From a checkpoint of a small transformer trained on Wikipedia.
Size: width 256, 4 heads of 128 (2 for keys and values), MLP 704 SwiGLU, vocabulary 1024, 9.9M parameters.
Architecture: RMSNorm before each block, untied embeddings.
Training: a variant of Adam for these matrices, 522M tokens, 3980 steps.
MLP neurons of a small language model. Each row is named by its layer, matrix (gate and up: input weights; down: output weights) and neuron, and shows model dimensions 64-159. Each number is 500 + 50 x the weight over its row's rms, rounded and kept within 0 to 999. Numbers have three digits each. A neuron's up and down rows have the sign that makes its largest values positive.
After each neuron's rows, "fires on" lists the tokens most often at its 100 highest values on Wikipedia text that the model never trained on.

L2.gate628:513483436513388522492526460555566483520550502508486477610507493498511615478485410451546451481581492559456496529424445448604508519447482477396509558481556596571544485486484470452513536467558545497439447565455504495535484440562455478560531450511390521583460450556573370560501536581504499515
L2.up628:470602455558532534473455580575531539540476461443501520539564489569537486428527560468427445450520480466496470476539518448494603408551469552568515431352484499499694448534559504465404451508532570480473478427493399505448454487486482452545516563431435403452537505555476475418561501493437462491
L2.down628:431502536510442552468427573530468520475448558445515494451430561525530403424429447508555430432548554477466447576425560469457380519537510554525527563422424479494582529445504500542423433501547540524494463579502468510521525460541512532503473495493472446633434521564524455534546473543424515546
fires on: "al", "ess", "on", "an", "ical", "k"

L2.gate335:469498449481491553534480468598545527497493486452491451519563497465556565438487533462458533481585479527503418495535473351525476401476443563526440437500457493543508458521432435533383501559463458476478532471532462487510436471474511384584476483510564523487597545480522524396507523588484469469
L2.up335:496479499539563559521500572560477486446477596440539460511464555480524564489525522564441481575570537392521511487591490464561551366528489535522447517510465503551508486516483509467458527355482528499507485513526434486530487395469468419523556501438512476545540512497512471424523597496494542516
L2.down335:534435502577489505545436557544454520554526485517370476514544558549638545486478510529430435626567480505459459387431486481477440584441544532397481462467488469501526469520399511543512513527511531519526431471547464506574492538438425525553526514470437497597415557520550516487502497464566569492
fires on: "per", "-", "il", "al", "en", "on"

L6.gate589:526540550435541461460483525543486525479447514528437452511489473507539504515508563479489530532526594548504551477526471565496558517440573400551593441521520533484498438580536466430503447592488512476367535371488445435497535454381614549544478537492522499527443509526620525488503559545574492493
L6.up589:469502509625456494428540483501521542482561468511406414356502450551486597529528531489491541529497512433538439494505548562521549456440465572469535533536521528513528601375556471511479498532517554606493488514452488514424468424540505484448522521521510492473505533552446479453428486448486511531
L6.down589:612420550462527465517468576455433492565438517547556590553548418399515508531487439446470454509551525533466500455437535482529461580497485480539464478520555523524433470545509591466592588540493474478388486525489413411450446564487558412553494524559457512508454440547517513475529449555504471604
fires on: "ow", "-", "est", "le", "e", "ed"

L3.gate630:553446426402422465434540515478463457528475485583533528466434522413487503483417417412488555472575557556612517551456444489598497508577465527589486536380501565576530531524447550497495520512543455392505469444497445590380486456466523535522545403476548551505470586488421427587506490480463502500
L3.up630:584480600450521530459477461483507434395464533519503371511414409481510471434489602463517532405528455434534469483543586513546455581408507465488499516567497506497455492495480445475485494485547543528517516365412455508526454480501506469545417462533450520401586480578559481548446421548544498505
L3.down630:574501449476541500429570529513393591494535438469466488509483467608347500485469571466584583503487455489548484448517535449429497478480479440398420442452510514494513507558464499469542512543530470489569522451426508498489531537498501643529457406471532441463502418497438588531522413508569469551
fires on: "et", "as", "x", " dis", "ag", "ur"

L2.gate26:421480507541438499443425488474521511512594604556410470458509565398606450561468506468526460514584497524441483386570546452451566423466524458549483481549616534464444566535494491426535578508446469490529499459478497556479503539421575517476510578465588499474425507481564535499519474496531485553
L2.up26:537460567551476457540446509513453554523476535516382410472475469507505543542506486543460428486484480437431419408566537520444434415513459428555453440587517529471449539395517590500519475532544529470461394535558556455545548457556507535534534481478595463521409442504465526462508557488526440449
L2.down26:549551475486455509454508565518550497489567471485507494473524544575411473497486492532414395509523621519535476577509507440530444589448482520468565564498515457472524524443551550495477439574429485503388409539454496427521429544533413573559585499554488616471484437540432524614538510457428465459
fires on: "-", "im", "th", "way", "ed"

L6.gate317:538519523529479536473589514553602522500514486511483408560544514525448527569515453483476480540534501595521508479423572520541569506487522415507470474649483563572487402539618458510486494602491513427547503548539506628480508450453479519434534426584530491491520512555581470570507533512483454485
L6.up317:467548516531554496499500484551534505547516503588547409571461550476507473516560485564456480484430385455501544555515543511497566519479628519498588457458494478440498504490440422520472447530515459505463464462557510426426395518492484563467498479426444439448486444468503465513472505490389482486
L6.down317:509444480543443524532470527458485503476506473439461613528503454468517535530419453512498440496462607490512456478591456509479435595480420537480409516485580439539506507536513521526502540512487551515459441552472614507572522455542444591564366450443533565480511526487425586483442536572526473553
fires on: "o", "all", "on", "ow", "urn", "an"

L6.gate215:552431553456385520459498510540419471554489488505445594464479445474414526520476456522488517486514487503401481530500464475515484462505479444489551448423513629507419434501459509524468486636510571444460529454492509455558470508493455513447545449441489527491543516501597525496503446486528534454
L6.up215:546459564469464517361380458558475468467398544393455465536464440309455466485529583575451588590528480440525416406538513574449483537501468515518418493500394415507452491466526494404434554562505535481493519478466427569486501529490539532449497594495462449453527498454475505495428501523563556477
L6.down215:539457544509516616561594511511518514533552450498523492448449493580486556568476577540547562475541535458478586489466516531502489525428571499452512448549549583497421441522482470483508477527515541454571547541474464499421531497462343490501533472356528467450486573423554476564621587501451446463
fires on: "r", "h", "l", "er", "n", "ion"

L2.gate452:482511493529553358588512534475553619440527555510453463521446520542566559469463448488523467569524480492560483530442543523512542502532570546581621464487484518530481484529452566500464414526534474507469509474496521587449505509460580490475551517456523626531521596541511536452520540476445456469
L2.up452:529519520471523518486535531480487514485547466371574550566525433531525517503540447566639470474420503503433507500447437464432535498501492454466538463455524329522516549474528466490516530457570525502551542611395443510560543406439472559475496503450512397519530491469473562429451555503401532479
L2.down452:396497505470552544478459502510450499521528543401378554486537498549489435482482528524637517467530516482484506479543462514451474455542416420500479464437493487550493484512503470564536558485463575502559507561489554513579555439534478524477480564539441503532531528448492533419523528455556523495
fires on: "ich", " or", " ass", "ers", " American", "man"